MLP neurons of a small language model. Each row is named by its layer, matrix (down: output weights) and neuron, and shows model dimensions 32-223. Each number is 128 + 32 x the weight over its row's rms, rounded and kept within 0 to 255. Numbers have three digits each.
Before each neuron's rows, "raises" lists the tokens whose logits its output raises most directly, leaving later layers aside.

raises: " establish", "ify", " carry", "get", " maintain"
L13.down584:090123116141106117156166203112143109082112169147112134138131084137117123121097159105093114177148159080144100063171158121111144096242157117144131090187138099192162117164128115144096137137148098124115177138116152144140135091105125113136083126200115155099105112157171095072131174140090150206149143150139171134145152170129115099063143059193221097079158136097159081134111127119140162069125195100127139081074117136101152147163110092110170137117022135168110161124154154166165105123121143144171094064105131179173106106140147078109161067094101069160145129144089079155100174113175105148

raises: " bass", " drums", " vocals", "rum", " solo"
L13.down792:130140123125104136160096161117131138152141121134120156138159102086114064165122151092133159126123159077085087159126159119125161131181097142080157082121158056095081113117093068072148156095173133119114109147101150164135095070103117108147144121129083095058112131106143143161072029101177084136122146152133137132090147171083121139099157136136048102200114168110102113147117174126121131128100179113104089086160110115118138207149152139115173155136100168129137145143169111078096137167088162095111191111184139134132196149191110123088109158105120163137097113135052104124096094135119189129

raises: "r", "ield", "rs", "ls", "ller"
L8.down598:163100130117077151055164108067113089111185140132140131133078109120125122152160135164089132165178075139154101079113163086162149146061144067125158110132124128148165158131126085107122091126125150075152140081142208161127202113123090135056106180150096090099168128092141152143136117114137183155158083192094181135155171152147144140154128145116180143089139138076130103173068137126146084161089128076186136106090067147100102118164187086069131131161093132148160132109156171116102145153126158139163127161132127063111162129162111087092209065170095065140095141108121106086155120116140091164

raises: " include", " were", " are", " have", " themselves"
L13.down168:086155082126114154135103182139132131175173136125162113153131126121101108142120100142155133074111111132083115098101135145168184046198133091146143142120186159193117141118078127160135132144114178060113140133193145083131121144124114129138135132195104108108157106094123106131118162129116121122084156111152118102137145154103125144117085126172151198075115146106100154146087135160152065119176125118122116154080119069176160113107152126105188145197115155137118165155161156088085112137133189097127127071089137125140110119127132133155121145037180147085122095126118138139183081079099134128

raises: " vocals", " lyrics", " Billboard", " bass", " peak"
L13.down834:158117112137123108115131198155174100120091083093099103099144073153142094147099180159162136150125114100076116107089105107125166171159146167124117090131137145120069131147153117063127156111097085110145178137170137171107112157188094113122142137147100097049136067089127108126134088166147112118148088103106136174117129151127122168062084146169092120138117151172122134147118150122150146108129135163122166075116118143069112148147116121080168107120130093075178148131110136072112189155112129117134140158204139137087178152193127122068120165095166139129086096174116114144151136079106143108

raises: " drums", " vocals", " bass", " band", " album"
L14.down184:134116142080123102076130164109110116147101126114097143096129153128153090176102129104092165176152185049094065155113138117163126142147078165138122108147114102109107142093111090096141129114134083178108096141086115158111124116122090127141120092159116083070056125171150137158080072134168116104106127151120087175115144206139124161091131129118061123179106182129121116134099198123190114091136117128119118140134116115068164179154180140127136186099115121086169157176129095004107132127176179092146224119177130135106114143177109150086103152128165146151160122149149118106135095133137178140

raises: " which", " whose", " who", " whom", " where"
L14.down409:172093087107143159128166135126111104112126186108162072155068093159151154170137109127131180145075112098139137135130143111184143154169133135133154160115122137097069143164089136131094147191123040232118096085130098074109209150065151104167111138133190154105139128062118093096132100142131134117163108178078147100107086109206120185133115105090125113163152149119081095123145160101131163131140102127133205137131127109178081130124123142127148096123115104141189107069148147126166124125116121108022093051131144160125078107151170139146112073139129164104202169071122128093154116080121106122

raises: " have", " are", " were", " include", " give"
L14.down996:161112141157139137147073142091132130128159088161173123138114095086089113163142123126098119084110112114124166085083127168138147041159170109096118110138183098184123166111067161129159137081095214147118117183158151073176109174083143133139167174129167094125157071125157062167110165135103156142134126144174112108142146146117118108127121149144167191051112124092134135120086131139101070124112138104146107168131126099134145062167142156116163160167150119076158143143185110117114085085134163112090105079107119104108103101151110141132140170106154146094072081179145139139143113138084078083

raises: " tournament", " playing", " teams", " league", " championship"
L13.down885:115097110133167127058135113090111141154107112143108185102112090149110122102080113079100124115152183096113076171131101110155148203168153124123117173182129167091125148113109107165139120110097112075116093136108097156148189161090088127117136098159167164087142108185140102147128126141173118162052157143050097141163158152184125103110131184142144142113128132110141092142058090072138120176089117120134150104144127071085202138131153123087117198117153138149090173149126151099067103132108131121083165134133137117113161078193158152072103133149088145093092124208111107126182145149126148125

raises: " his", " her", " its", "ec", "ates"
L5.down780:136175101106109085138137147128140077123116148123091212147144114137077163172088179114144229121124083150175123124095097081148146182107104119126103112155140122167066201143166082124124092093079132142188163080101114128129101152189153125081130084159207149110097091140101164131154101157163133093149135146112153120094168082123170088097128102100076094107153105116070107141121110082107058130157087132107142111148106139109063165121111116172213128183107110156164125092155100202122132139093132131200092123119208108146081112184138089125122106125162172092116137107095152150133141165137156121

raises: " Film", "Film", " film", " script", " Movie"
L13.down617:154146165111102139091092158169190152149074110134071172099089110103119176139161153176126101142178114047137159119102148162117143184107175092144154164141129177100159130097142099138112123126109119168154159159147142086124163097156098177181162141170084112065103135124096116105108075142141114151110136131091134103113168101086181148099137167116122095182104103171115133173060082104122126165089174128106117090150073101101104139123098139119103123100176109099086184115127115110044147097139134131079124154116166091140144084180158096081104157159133157130118125120135084140184095109146057137

raises: " Top", " Best", " top", " highest", " Most"
L14.down358:114143159119146101080152095138167126147114072166103207133153142168111121191148183129140144130132115102118136154144111117161137178081137148146097136141140084165078157111153158124103110167142122143121144141174173166171197088206096125133134126092121139106146103165092166123121136125145079140159100125087101131097172112136160068059115095155144107117154149118103141124134160136135134141098202135097115134046145152157125101057045111098161156123097185102106115098123156095111096060118148129129127120151138115102143102100129153076189119180094098068113131116161097067129147160132084146

raises: "war", " which", " whom", " that", " who"
L4.down88:085052127125094116097123067107132122117135162134125040113110152130131105134140119113098089170148162110137157128062097161185105113141106212112121143176172134136166150184157127127105085085173090116114102101118104121116149215120108110114150161157142109141129093110112110080082131105160166146125177146106167099136129178119129115082142120066108127135112129108144127183163087126123092107147064167120140110138140147120113139143215080192125138208158142144094116084158178123144174150090101149092119108186114130101148124133113108068126117090156134116160165093126123141157112093071121078

raises: " =", "ju", "rap", " Synonyms", " meaning"
L14.down511:188169132196106175155141115106133145168087164139070134121097134142117106142153082135155159116120155116124142112148076133143069119128109152132103188099112170171144136149085153091135180189098131107121086101132170152125093103187129083168095118049103134146099105149134078098153127186107124160148104083152123111121099093152090153119142162095132149114151090156131088061139128112101187084114132116097107100136066127088164148120151114130092183162187155097106144137127125116120120190123072081104102110123140062109094137168112152126088116208094104137065160154096178085143198133160134098

raises: " Bh", " Sri", "amma", " Raj", " Pakistan"
L16.down789:164135117113169123130051121103171182127115112139117148122116142091127154122078135165156106135138153133099165176154125131131124155126198100132131150144105096170120128123158122131066143107117151037062101114127094089112144171138160131157075137056091115118051119124182142100143114156150120152106110163130099148113128185123180115159141148148134072124112142170118133155104188168101121122140144102097141157082117157115133066118143095140081070148133146138110135145102137126157200155170087143193111107070097147142147099104140091124094152084227103161156135109185162130115161065116074056